Weights of a small GPT-style language model, trained from scratch on English Wikipedia: MLP 1728 SwiGLU, 52.1M parameters.
MLP neurons of a small language model. Each row is named by its layer, matrix (gate and up: input weights) and neuron, and shows model dimensions 48-175. Each number is 128 + 24 x the weight over its row's rms, rounded and kept within 0 to 255. Numbers have three digits each. A neuron's up and down rows have the sign that makes its largest values positive.
A block is one neuron, or neurons of one layer that tend to fire together. After each block is what it responds to, as a language model described it from the Wikipedia text at the highest values.

L5.gate654:135141109134124134096120161102142108101061118146145093140083104103152118130151113105038143124122141107124126100103098122134117172145150124177153163146150082144177116132139135071137125096141079134133140114134157146165130128144121152101130095112113153121090154124129147173120098101125125129111137122127134109120134144140124141122106095176164111123163115161167145110160145159137121135147
L5.up654:087072134135104118166124130130118134165141116139143101099123119127118121181118135118075161145152099138138144117142116147133125147161149115112080067142152089134145101112142172087135103106165116117131172136110123087126149057151106155121109148093133114161104104119098117098172085158133141097133121159138155134122141119139139096131133111142114112125140125140101087107157140116123142131138
L5.gate723:139112159101136106104116134131127110118152124141106066057082145120127116161166134119157116149190160152141162086128113154087144132123132096111074143117132100097177139118186112156134141113152140121156160132120164112089152115177108148123140124141110128119102177116106131109110119121156137135123103125128147110099104180128164145092127134157147154146154161118118132100126122118109131113156
L5.up723:150145110095075166132118097110116162088128146120143121096131099094137141184117109133143083140172117160097149098164116128100195183126150133137109132124104101090156089114181074128145114080125129118134205187158147096138139083169140143148140175126145127108165136106093082109159132069135150148124098111117127141129138131135126153144135089169137189108117136125123131086135100126097120111147
L5.gate906:109126139141134127132092129180156107129140199133165093122124102121105135130177135142096156126115120133174154143142100129181140118138132146137134124099158161165134152131109152067152115149143139140112138127096115112154117152163128143075139133116139147127152147159088107145125167104122119120129131155144148154118095142091049151158112122101111165141130137134161082130127152105128086116158
L5.up906:155102158158066136090121131124112135119138159148178170133156174133094168120133130124071136123097149111167088101142119114130110121155132100173150105136145113146147145122127156134123109149116158168149131127074107134123137137170135132137120131113158129106134170137124081124146156113109109181115125133116110126153123143156121172148116138140154164162137129124144087119164139099107153107139
L5.gate969:103111137168107151113159155124117127105120127146129135117156147113113118167139127163088141122146139132129160130133111120163149121147164111099138091159143103118105176150134098119117167170160124149112130147159113110152169119141103135103101143150137130146114082130094173111108118126154127121152116165142111112113092091102084114121124132110117102138128117084138106093095117097157113177172
L5.up969:138128145174116130100153136106094144119150137163110140124113186123169165098139111159096124148141119123110134098155153088120119189137166123123112095100118147155130120135136152124111116140129135150120132133124149147109154091124145120129146170151159187129104152155136142129122095144132107160103132133121105129116161136151176123125154128138155139141118124124177094141147145153136136116148
Description: Wiki section-heading markup

L4.gate1648:133107098130123179169148101121155093116156167110147163110159142118170104148149118108100160091099123113142127158134140139128090094133094152096146145114177138128127163141145066119133148153138158120135119122118122128125125172140078142143112119095126115133175142131113110080178093159162136141174132112140119111129124110103105134123100129162115155118138120131091065106130115143136083093140
L4.up1648:104134131122156129122100115154164151150105124151147123145120117147121117124101103109082127172098195106123126169144123098134123154160125136086139114152121142139122166110113121115111096089114102130144158108120130132137172124114111108139095099151155082144135142108100143120116121111106152142137139124133101093131125121091145103164121154123124149125118145148090131130104124083197127126091
Description: Collective grouping nouns

L2.gate112:083127123133135113090150118139170150164085096143129126136088114085123103102109105102164148136158124130123101115130128060121127162128094123150145170128096128111122102128109148127112141117128075118142109104152121099146161135103114138112180115125138110096109131131118069116106138180137166133118113120115114145108109117104141169135180139152119161138136084136167150121174108114118117160120
L2.up112:102104125129140130125152092178115119110114134175145096145160095152133116137131080136119149129065069114175131125136143162125118077134142150116182121130137167153134095115162078157177107130118164143152187068111143109101162158103115157139183150101127104117100174134130132127106128131109122159119186134129133149167118141100142139117111077137137153141135148096134135128117143161122135149167
L2.gate122:128157123167117184103118129112134116153145162126138084122111137143120121151150095122162123145137148147118167119113080127080172086141112098102131162121118148119165119119133119163071174147128125108097151127155133088101147123148128135156117137138128159127168119145126136117087113157145108149168150150140121082171143125131162114091128125097126127146172140143104149097127118130141120128170
L2.up122:122094115145070134077155125159156137139125114206157114129121069099108117127127162116131089149117181131099146106142125159138125088156129103116136125104141171090118118131154125131163136120087106127111178130156092147096138119163157129147149108125095123167112119156119148142158144108097132084136164135101101124125145178149084096150126083125118140135125121125149190135097062161134116143132
L2.gate381:135098138079142122132154129100097100133131141115115131117113086139111070120136150161122124107143096115131103127132129106119138118120182156159174177098134113150128141121119114135142145172105140106094136158117102142167141098171089121125186116145126093088092144142082126116136162105150139144090137113154106189126116114126101128110117112119152161104156123123166176112126193099118132154164
L2.up381:113100152129115180122103129161091126157109121168139095090109108146143091153127111084137146106152117101115153163104126148098153120126130147153144158140138142112089125091101145115147121134135122117106106144098077115138112127139077147115180153118121095128117127151124107082130131093179111140113122110143155155108170137149084111145135109137137145088174100131107124194164118108075105095170
L2.gate481:116075105137148140151153120163129105109189127108187105105115148134138127103111115140128125140134090156126152125148119097126136161100135119148118132129120109141131079092141132081097114123137184136122120151095126163142111139115137139143162107146097149127158143166134151121107128109105111119122134118134137110094093126125144182086163138144154108126102128155128137111136150116105098142173
L2.up481:120104116121142140128106151115123135145133129108162122106120087143089120138133144128104105112148105141136132125139154158117173126149133148177084166123091138094150120171164098116130139131109140130129144152135129121148159133111116133130117120091115055121140120114134147157174144141130144151160088168117127132100107065105091104106121108105087170121104119091154078146129111147100120137153
L2.gate483:078114145136094143096153110132079166159117143132166111138127136095103140122137091136112172097100082132172137060123151089130137160089144140121125112127134126117143164135120113153140130174135125148170157149127139119117134120146096118120119122118130063106101123103112132143152169127165128114144116108139099124115125124151147101113116115161142159107176135079124129150164156104099139124139
L2.up483:123153152165120132125147102095161141131120155135156100179135137118103162135146096117108131138101108158186136134138122143102120137083139109100138122151187173116093164142129115106148138126139104141142142162131156130109122123159148161150144144140118131089100095133132140087117160169105157130151101119163140166107121108102131128099150120181134143097134093108156114118098158097129113143185
L2.gate626:157135170105068153144118097116168098119148123114147103146120161142168140114098144128126135108135130137126137123111103070130090138096111161111148152138171131120076125093134088115147088140099128142131140153131122116112115160117126139099151111165137086136159151155124136106104128135126096122102151156147131115112133138110177152123108097154122111115174157119104196113148104102117107165136
L2.up626:094154104165116145139135169108099131134101099116102065138164114125121149150154148139109116138090140095131086133120153168142122096121098144154140129137128145140113101118097125132133165094163167144114179090153138147138190126169091133090151151131129098156102105135123125141141124141209130142134131130149120120140108138111127134103110128124144150126153125104113102125138121155084159176126
L2.gate808:165146148140151152121161102093144142119119126119114170125117106121117119110133159129121138157135088138113171125132098103088164131120108106145133100144131123125148121096111178089134103112127134139141135088107147122124110181129150147124114153097124149124164113161090137093111104149126141143163114090106133127098139091128142110102110127139165136111136155124108144099124162128135136126108
L2.up808:139121133126100142115113118176107166147132117142164134134170146136124131144148133101065116100152140109161186120175099135111162106101103148091151167129152111149134090129131101113117118122141135135123156112113199145084126122101105118152191172081109129133120110135122152124105157165107118098096149173125171122134137139147150130108129125143119127165126144121135128101134107118147092105121
L2.gate847:134120112117174158139111133142103161152078120134117118140135149158154114127146105108173100102155146111126102128101132154136160144094121109085114148137088090115139141110145090097135179140098141139112154105150125122094105138164122157050156147120139122151147110191143138171138136097146092146152133172134099131116164119123127135132165111116147111174139129117095193162100082131123135147147
L2.up847:147111134159102147104162085138092153108094109201134127116119166154150128160148113077097134119147156075090114110114110118108132130120113114108116139151113162140066135125156149144104164137116165151148157095169134102100116138141144148114150118161134126146135137125112149126143137118176135097101153145097145111124137098188109137101121132141111132184140114145138153111136107144123115160136
L2.gate882:120166149069092116102113120149091143110125141113148109117126113125161116146109112109101163134139121129132113131089131071162110140121093158171113085084146148157110133144147104145134140138148110116181137157118130104096104133103140121160142143131141171123129165121156102150122131100145151130188144150108124167154104116158095142109150130140139136131092118160157115139102127122123147134091
L2.up882:167122135131133151081145103106108133152134097132150161128133115121140114135134112129146146135117097129141167117086118102124108095103142097147071138139136097160122125138098107150116088148132084105112109131129161092087104100130113137166163124167124162125131138134157126119130143131118169143134135124110088121151094170136137126086154161102129121074144140148151161128111120127121120113094
L2.gate1003:130131150135111119133126091138115133166144184126153104104161132102148161146135144147094146102124111108128126168115127161135147168127125108131151085114111080123134130147134127150096184106095122150169095113160137103152149131141141133112101117150093176114141089126087119115103121156132126132115142137130115134093121100071161082131150123135145134145072136138131120142115133113098170091116
L2.up1003:105106161103137117118130097111106140117132107080130081091145125134118143107121173101106105170111074183102114118130124097144137142115116118137134139110113143123113143124128122129124145134183179104137121146116163096149122148169113132126126128130126148128123147098100132154092127105092139148137183161124126157149078204072140110129164116134155125089103127077160100069149084088105115102097
L2.gate1029:142151161143129145120135166158046153110179116115095149144144147135130138148145120112191148155150101121108126095110128092180154115146156132148127165138136155102092098132083130131089151140147119101114122110166099132133146150129125169113155113139142148104126150125112151172098162161166073121098140134116127140141169098149114142157110098097094120118122102131110151150121109120134087104114
L2.up1029:099120168138157092116144137135140093115181176144141121108117135147133121145124136137150106157105150101179104084118134124146122147129081156132125133118103132138122130136081124144146136207103155152109151130103110121142131156122157136092109087186112106168103136144129153108122119154129077134137119156135128135142156125118139143150114105127144117156181151071167134125115159116107129144139
L2.gate1143:121116130162127155128125124149117141154154118120167147165149147139113152108149107103097099098092111127154129100105148115104140103121119135117139108139118094108167121098113096124101119129149185099118139102103110084137111108164113133150132157146161093174133104143131134126147136173119089126145088112086177129122092092128151113109097127180136136099116109119137160123093158132110097141123
L2.up1143:141150137140108119150133148127102165162167105148101120166133119136163154100116130193128144148148138163129117100154096131105153122115126111121119115123094117103153131118093194110111129147153132118133122125148177133120106159092163124134156192165134133151139118167121134155122108107131108151153133143126094113134079139147122111132133101121102146137127131084119129133120139131101120143165
L2.gate1423:146148144172105106122117113092118125159151129143172100125109117145125135144091170176109122110165144094093127134165083117123148164096103161074130132171103119128113121111098103119097145149138114177104139159126089107134121152128142140137107126144122121133153131121097134119108156123153102109148132149064054156116118104120106105116130146143121164147154085104159170119137126100142099117143
L2.up1423:096122157099127120146160140144090141119123166141115114158107146130121114150133154093106102134123118076134104125147094144146173139143100123153157078082100111136173134098096120145106160156092142114123083152093117131111157165157110132139121141126164111122119110111111103088092141160175149115147151153137148131119148096090119119124106112104161116123092145069151124136079130138142164137127
L2.gate1442:136141164133124148139138130155098159109142155134120122121140122134103139131103168103110156162128159124163144174120143122123125133115096129182134139175156120115088109099101118100131111132082139123114161140101103088134108118148127193111126113124128099111138079130126118120121116147112114119096137118178103087110165112121078142135143101159120100111151102119155169150121130124092111088129
L2.up1442:116139150168136106127093095199138169177142108122098149121119095132130119135149131132134122140135146168139154156138143103117071106151114120105153142082121175082112086115133106115094111170123162124141139115123128092120164117169143126101122138108157136137144095101115104146156122130143119103126092151171144143132113132117094106109096139115079140130110122118158143171140150168053112131126
L2.gate1681:150106147138112141164141143118117140131116157107162137111152102120140176123126151136112128116144147116111139113111155157100116137136154117136163096136116086138145126134141107110112134155091127156146115090149121104122094136141113109114125143112141123125182093111105127152114125176147116109159163135176101150101116161120149135140114107093120151150126136086104128115125086168107108108170
L2.up1681:132162124191114155113109100144127165167113129120148117147123174088105107094137138132126104132163133074079179102131151127140090176149140151149149088154140121108150163105128117138155144127132154162116137112118108106128131131150119131104127126127129116107148145146140161102171132146110140139127148163122109075131150154162152181124110119137120127082148135126114083167119108102152089140099
L2.gate1718:131128126106131158130125128155088081126140166167085098117124147101129105188118155107108167095147093125148135146116122101141147130115101133140137135148142159110116138127126105129143174149106103109100116168135126159151123146103136153124139077161130108117131116109069112114118166153147125087122130164128097116085164129137148115206147077104123166128102156138112120128103106104109136144155
L2.up1718:127145132101092084126158099150118126113175140134111129111103132168144156139120166097180137106124111125142083122096127092132098143116104145179139147110136151109109101153133125134145156147120152102114159172151117126135106086135093133056114098144143101136105116107086117145096138144112114103138135154136093155136097104125155148180105095097138103139112114143127129155140139131135123138148
Description: List separators and "as"

L4.gate1227:154156094127100157135118092126086086178147121151113092156115133118154072160115080111146138165137125171154083167163098102138129163086143110162161199126129153150136135156150147090129120144124134129110188124069110084115155141093134149102137120119141137159173099126094150140107138141108136176114139131122118133120117129152138137118124147119128129085114111099159139126123162071102148098137
L4.up1227:113133156062081149093125128112079138128139125160143116096112142133121077109093125091153129173149152137118113098139129107116144159100132109161161119103163152119113132073118153131122104147110139125129173135152116174085097139125131152097105067158159099147151096160135126123090160127174120145168169128165103141128126144093080144158110123109163125093126117134116099167098126115107104178129
Description: List bullet dashes

L2.gate40:104116161113158121135155116114117155187122140122132078166091123157093099117143078131081132140126084096118126124130088117133132126125129130116162132097094104127137095142139167142098133122097103139171120124139129111149140116136143073113111138141064106154119155129103135144125091142150133095150122090180087152090126127130181150108139162143140120109131143120136109132154110136128082143092
L2.up40:127097134113096128112155125137124113104118146116139066107165083171142042112145062146099164144114105110098154144169137140109138113129080117158132119139061059117144117123153152166132150147123106123128142170118089087130117127071118128123133160153079154153116144097108110153122119120095101130114098122131155131149128122154179122115117103160119176148120125122160098152106120151160146115149
L2.gate59:108129108154149171134134095140105138115164195118136111130164156151124129100123137129080119130149119134134092132126153096154073162129126133115137142116139142154137117187074119158163116107131133147144089133151107135140133101121109137158101111108110082109122109139132115059132133091108134116169155091169076105121132129113147161156161142145100124106150117090165104130134121132169113146128
L2.up59:091158113144107096123151084142126150122151161098117103183152139171113201102103138177070149085128111162144155109123159072145090128119176124130114118089132133132139164143097094102131106163139136133158121137131150121149129092110116117135124100131117076143147118132172113091114135076111127122165124111128108118131089153120133146129149121100104094125171110130156123164113185123142120157141
L2.gate61:114165116172120174094110167162120159160157098095170125100156197125087156141175129123070125127118115121106121115116158121146109137104155130124096144134090155091149110167118124111132156159158104145136131117115162139115109109141113150099169061145149140157128147129091132128120082125144135111121136130178120094080116118194124119124122092149131166088132141139157113155141127129122119089172
L2.up61:079104126166147157187139157118127157141143138118149121135172087135111113075152119137106115100145122084090107129150145146152137128135132117068160157120100156113145133152093147120121116112106123144099136113093135092086129139107131185146120156130157162113134054122134110095119143091126119103137136168082056081137145112132149139156143081141128108142168133110121156126105115159117070171100
L2.gate332:127144148092136130072182113124148111064098131119102153134118149129120117120156129111185105132136100102135129144162164098146137114116092098182144092136177111143113119174135137111137127110106126149133160123161102113108101094106137084157153102113126076142075123113140081114105120144088146131103142106129104138111111076126139132133112080169126086121136116129097167153133122145175110114107
L2.up332:099145123164145181158165089141118123126115168088103163124122146127164162125137117124113119128143106118137141173117130122154136146101098109132149103145159165170152138100145113099134140122122121128095092133174134147117101109096093129173161152057169133104102138055167127161143144120131144141110097120134125123141142111153121124108110130170120103128162102083085124142137124145129132129135
L2.gate358:088097111121106049142133142085122076084139107123134117109138144136143165142146105144167116109106117128161119129126124156077111158118103162152151121107116136140129123109137097136130129127108153079152120098090097129163180140131097133087100093131149114107133116110121141127130124163165132124109108150124151110144193123149131133157165106183130108148124139101145121105176116094118140142144
L2.up358:160121141140087119158093117111121105142135093140151150110107151105135205132150136132120166113141167150109102127113143131086105127113083108123113119136120133150117125141144100167066085155136127166122140093159132080115131115082107143179166144148159141166121178100146104114071109096084087119089141128134136146102126118102101120124124148146141130124176082124125122162131099135133101135100
L2.gate522:132123113137127080134149131127155137129113096088118158124126107121104159092136174178138139115119101145139135146125124132153127117108104121094139138116147146122131108120135156123138117153128107112118104140150110102114164128139153130130105109121138124129096126116114125113116127097088136140132121134146101092075148131151128116081115169107195142141080125076101122109133088131154142169101
L2.up522:103116121080121132125113127178178154086157144117111170150150143208133106095126135124105143139143123104134156130075180118140145147100111104096140128125128150149112144155141120120096116186129124111128133077101117102119117120098109136131152107132130151135147186117086137137106111117092130127087101141121120070102112147156132160142121100126131120104130110127135134140174099102161138135151
L2.gate551:132148083130135083108132121117158140116168120118161125125212099094116140126178143124148180120120137089130160122106120166083094111136092109107096126113100096105125090127149087134149168115123126135136157084124165106167134121115115161154126145117150120146102119095139079108120130135145138132180144105063148117130162162149111125181136138170126126148126168156128145134136108153112117168098
L2.up551:159125136118104152150112122115168153095127096156085103104093126138157150180161142153148121187147128099140162113134128149117126121120129126119145142099127154148125136175142085097129116082142126173133128122101144126152144200147116124124126113155121172097157131092135053105138124121135108132133184120147097084090089121137106123128129105126143137119135102089127149134146143151146118132147
L2.gate556:131143081111144128143127137153113128128110128108129116097131157086159161133126181153160168151123094098122088152186115119091155163137091126154133102146119091115126109151164058128103151161107117126102141093182156140124118130109094100155098093107168144130148143154135161116154149114150145160115102158122120147113113096106127124113135143118131106169111103145117166129077146119159099141104
L2.up556:111120089114157149137187116119165125101099123133131144168120170138139085118097149107129076101104105155139113109192148165144133084123096130131170094133087138136131094150107179173103109124145157140122099155147112140134106093141106117116153111111131143144117124102130101121103191131136128077114087126146087144161142139114133137078147103099132097129118065184167120153111102132111100124144
L2.gate937:132135115138084075070124126132146170151139105144134112148146135138105133137115131117130160106149145171130140126143182144111094127096192147110107165144145172114152168109139146124106125140081118094108053159116079112086136151106098142107124146122129130126119113117090150097139162167133134148156152111087125124112139113121056121127110101123140095122108137146107138136122152136081104124103
L2.up937:134130146164149119147145087130143134175195128101139177132152162133114098150119117177144089179108131126122122110130122120098152123143121190113134140115117104123105134153159128120143146136139133162108121107126159103121130151151137150143136136124149085181154141091114128056112128114166118082134118145176133132143123130101157149111147145131126173110136112179124127146129155138149125133143
L2.gate1106:165142141091110163134110156116131148097156119125166134139130112140120147146131162143130090103109117148140173128138158113081101156162155086136115115126127135168166151118129131114080135128103158113138146121135109106133123171123113097126138118142146137123100086131130157116143149133144131165134104107114149121125174168114163120135164152056095075120139145146133141153143100195109161160155
L2.up1106:165083109126126158151129123092123085091152110137140146139115133140112158114099139154145092148125126102120170108128075144121128140153129107121137116109165150169136136151137133146158134118115124119150134106134074126122094119086104142143145092098107128122121090111154118106101132124124118103168140103160120156109165125155122112150177161096158118132114181126156148123133126110161115121170
L2.gate1352:130157102153123141098135128112114123124149154098137102103149108157083149091138145110151124142113121140138130105168100113122123100147156162147109127132106125160093132123117129139103084093094099206124137111116131149113138105116135102132143109114136189096141122125136124125134137084125118114113143107145116106111121170114120170103096112147113142083125150120087097154159180137172089158131
L2.up1352:137122122144135117097114132108094107143107115143111134110132140152073155126079090048144129133128126135138140127102094104151112135126130154152140130106070097105112127158160078129152093154110124154137127081123170159124156106180120131146169087118113119118112081115137061115119132126133173085135158123134126125160089171107146135157093170188109134138124091121135135115102105108164150148125
L2.gate1389:115128135125100133153139116097139123157120148135141164155133127120146145156149124111144108123139122121124119133100135136119123119134106147131148156128103129144074155129096123108125138140172132116139121149145121128140129110130061119093120135091117095136125150123107105097171132108112060099144132080127168120137069135099101051138101156214168135099118130124117122148125104134077121071160
L2.up1389:106155124100139117120115139138112157117110163107148151136111166137112103106128085123117106146096129110083102143143126114138095102128113141148160110116103116134118132148107078113121116151122156129107178124140123100118111135119121124106125126149153087132138136134123075117136108120160135130123118111152159131139123108109082143100121134145126155114108119142133087118123116122129112107152
L2.gate1456:108122118121142166092172130145137115143128148147150140143156125104084157106164126107121127123082109078134144120172128094160091137133157118100151159123126143088124198134115141177112108126107115148143174105128133123105159130200112154124113117161141140113184119117115048076090123107161146100153128112154087184147130171071126117113140136156101128080160121126161125130114150118103120110130
L2.up1456:103123099134136144119143115115091138123096118139180121060179160111130174114169134128124179176146169140153109126107183117095143127102137144129077114132110129158083124154144124142157123148096149156142154115130130132130134141167070146163150112145089142113114122135104083150155096117110108105139162106157112150109147131133114138111086148139118134122158091127114141133071119118145090107157
L2.gate1514:129131122140077109094127139112118158135141150143135169193149138134105095155129061102109149158106111134101172093158163150105117121146136135127134102134137107140127123083089143124070120108141127171125108145125157159121147106108093120135160114088149133158131063126128104100120116172160165142067149084113095118160153135111147097124155163154139130125160140131160105146148088167152128073134
L2.up1514:127162127094138136160150155128125151125144166112157136119169122135126162131123132142119112123115098144129102088114116128147098131126079140168135145135113127128130103091100086127083149107108130143123128139145158140129149148140113132114122115106081151134168148153127049122167106109181131114121113148155139146092132091137103130038115176172145117101126094116113144108129112120082105117156
L2.gate1544:077125122131166105098106056132140122079142110146121140128164152111108169120116158176132104139110096155129131140124097090124101092156100115127152117106152112143128140076183131099159139130148138130074070140147136136138141107109133089122169135137134174132139107105144119134109088121156151142134111114108121134134131098099101145137161081145095137124147123142111080128145149170133125116141
L2.up1544:153150106161128149111106121130148123082128115151117118153143118108123151159122154145122166052138127120195097140097144112146106142119147124118158141064149119105119145094152102155112120124118160117135144122109140129150129117120100122109143120103122150138151149122129130106114128065121142143134149148104117105097146106179107082093167126121136132146134148136147169130118109116125149088169
L2.gate1699:134116152100077125131104139127100126122140148125145143120126119149146116121088133147166119122121157111138135161118145128103133161082068103163119103111106140141181148130153164111128174132143162158149099127129133169165143119125139139106123125150168105098151148137117128131113112122136133113155112145123114146144134140180143121114161099156122133119140122133114150105104105159119139127145
L2.up1699:106117131105125142108118152141122121115119099133121132103157151101121108105096153115139116144147149168144128181174118119107141101157122139150116071100135150168167121108130143145183152108134151097117102130153130092161117140110117144127107097081132136139167144171120115134101155111124145130160087129149100124108136165108099115133152117166100142114130131137114160139108132103122151108130
Description: Collective group nouns

L5.gate19:125119116151096100105139114083143121145108161097153100109123103127109121150102124122136068184146094167150114170091121125150141149124136144141098133098110099161146140095136122107092102132115147159082130168141133158113167151135098134185153162163131091150141138126161132110115125131115106118075112133156111135116138134125134088106155119167102127151146114134091113104119131121134115127144
L5.up19:152148136118134118102144094144119131121117153120099146160148141129149157114107151127135122157127149116124131106090130110110144143133165106121097175098159125157114109098147074107120151133108147138138121117138144101115142160111073122129120124142107132146180145141138154111108135141166144154070096173184124145134109076108119118124139135072181122126161121173131112076144156131116149133099
L5.gate671:132105153202137150146138140135121141106095138100144105134130124127129151135118142153118117095133127146191109139149111123148160129114150132181155118103110136113098114071133073131102133146108122101179149130178140125191146136076109135126135134132135115132093142098136149119109147128087102162138107147192105139111158106107150112165159109130127120158159091140098091122137177136142102089126
L5.up671:145157114139115138114103093123121090120111135143141134128124140094075160111150146143109095133122155104139101182120157110100173142118140135141168159140092104132178128121095109090144176124109132089156131105158125097195151102099136125167180119164128130162119159129126118115116086111109112121108117121113099098103107113134075124151150092101154127149144089113169096082120099102116127104159
L5.gate1019:175129142116129129102158143096111121103127149143174115161105117129161127107073129112134100133117131127124149147092132123128147138077141118132143110078130125128144139130133140121119152168094130133132081169140103098158119121114100132158143134136123161129120171155131097103074135095127135147101134108180160109156102117109108123117114085165125119114144128111139114108121111127127115131181
L5.up1019:174073105129134108156164108128145132095144137100154126099149137109105116111158112117116148152127138129128163107107161137146079138123193105157103102148116089114111116149130133119111136143138123101166177117107125122116125101133115116172096149122127169112154172118164111098140150115109149145122097135118162139124125142170148123088123148087124100112161160160096101154099146130134128147167
L5.gate1234:139128090125099115130115090092126083120124172105138126180156102126142091123105131176103115140114128125188141149133146096144120153093116124082078179146135114143144166155124139094115154126102095096115129121123155119107126134114089129126082171151121112163147161139156061094132151165120115154107163143139142143157110107139168129103153128121119112088140100120111136159154147185134140140175
L5.up1234:126107140122166102164150123135146146112141141113155134139163163084154129155115156128116145153127139098173153114124177114124118144138119106125080107109152131144101098131137099142113122160119158124147116166123137085155124111133127114164172167176069134138178093128161164067093118169126147081114151103147162109110074167126107127101123155141131120130149134127124122128128116105148127089114
Description: Collective group nouns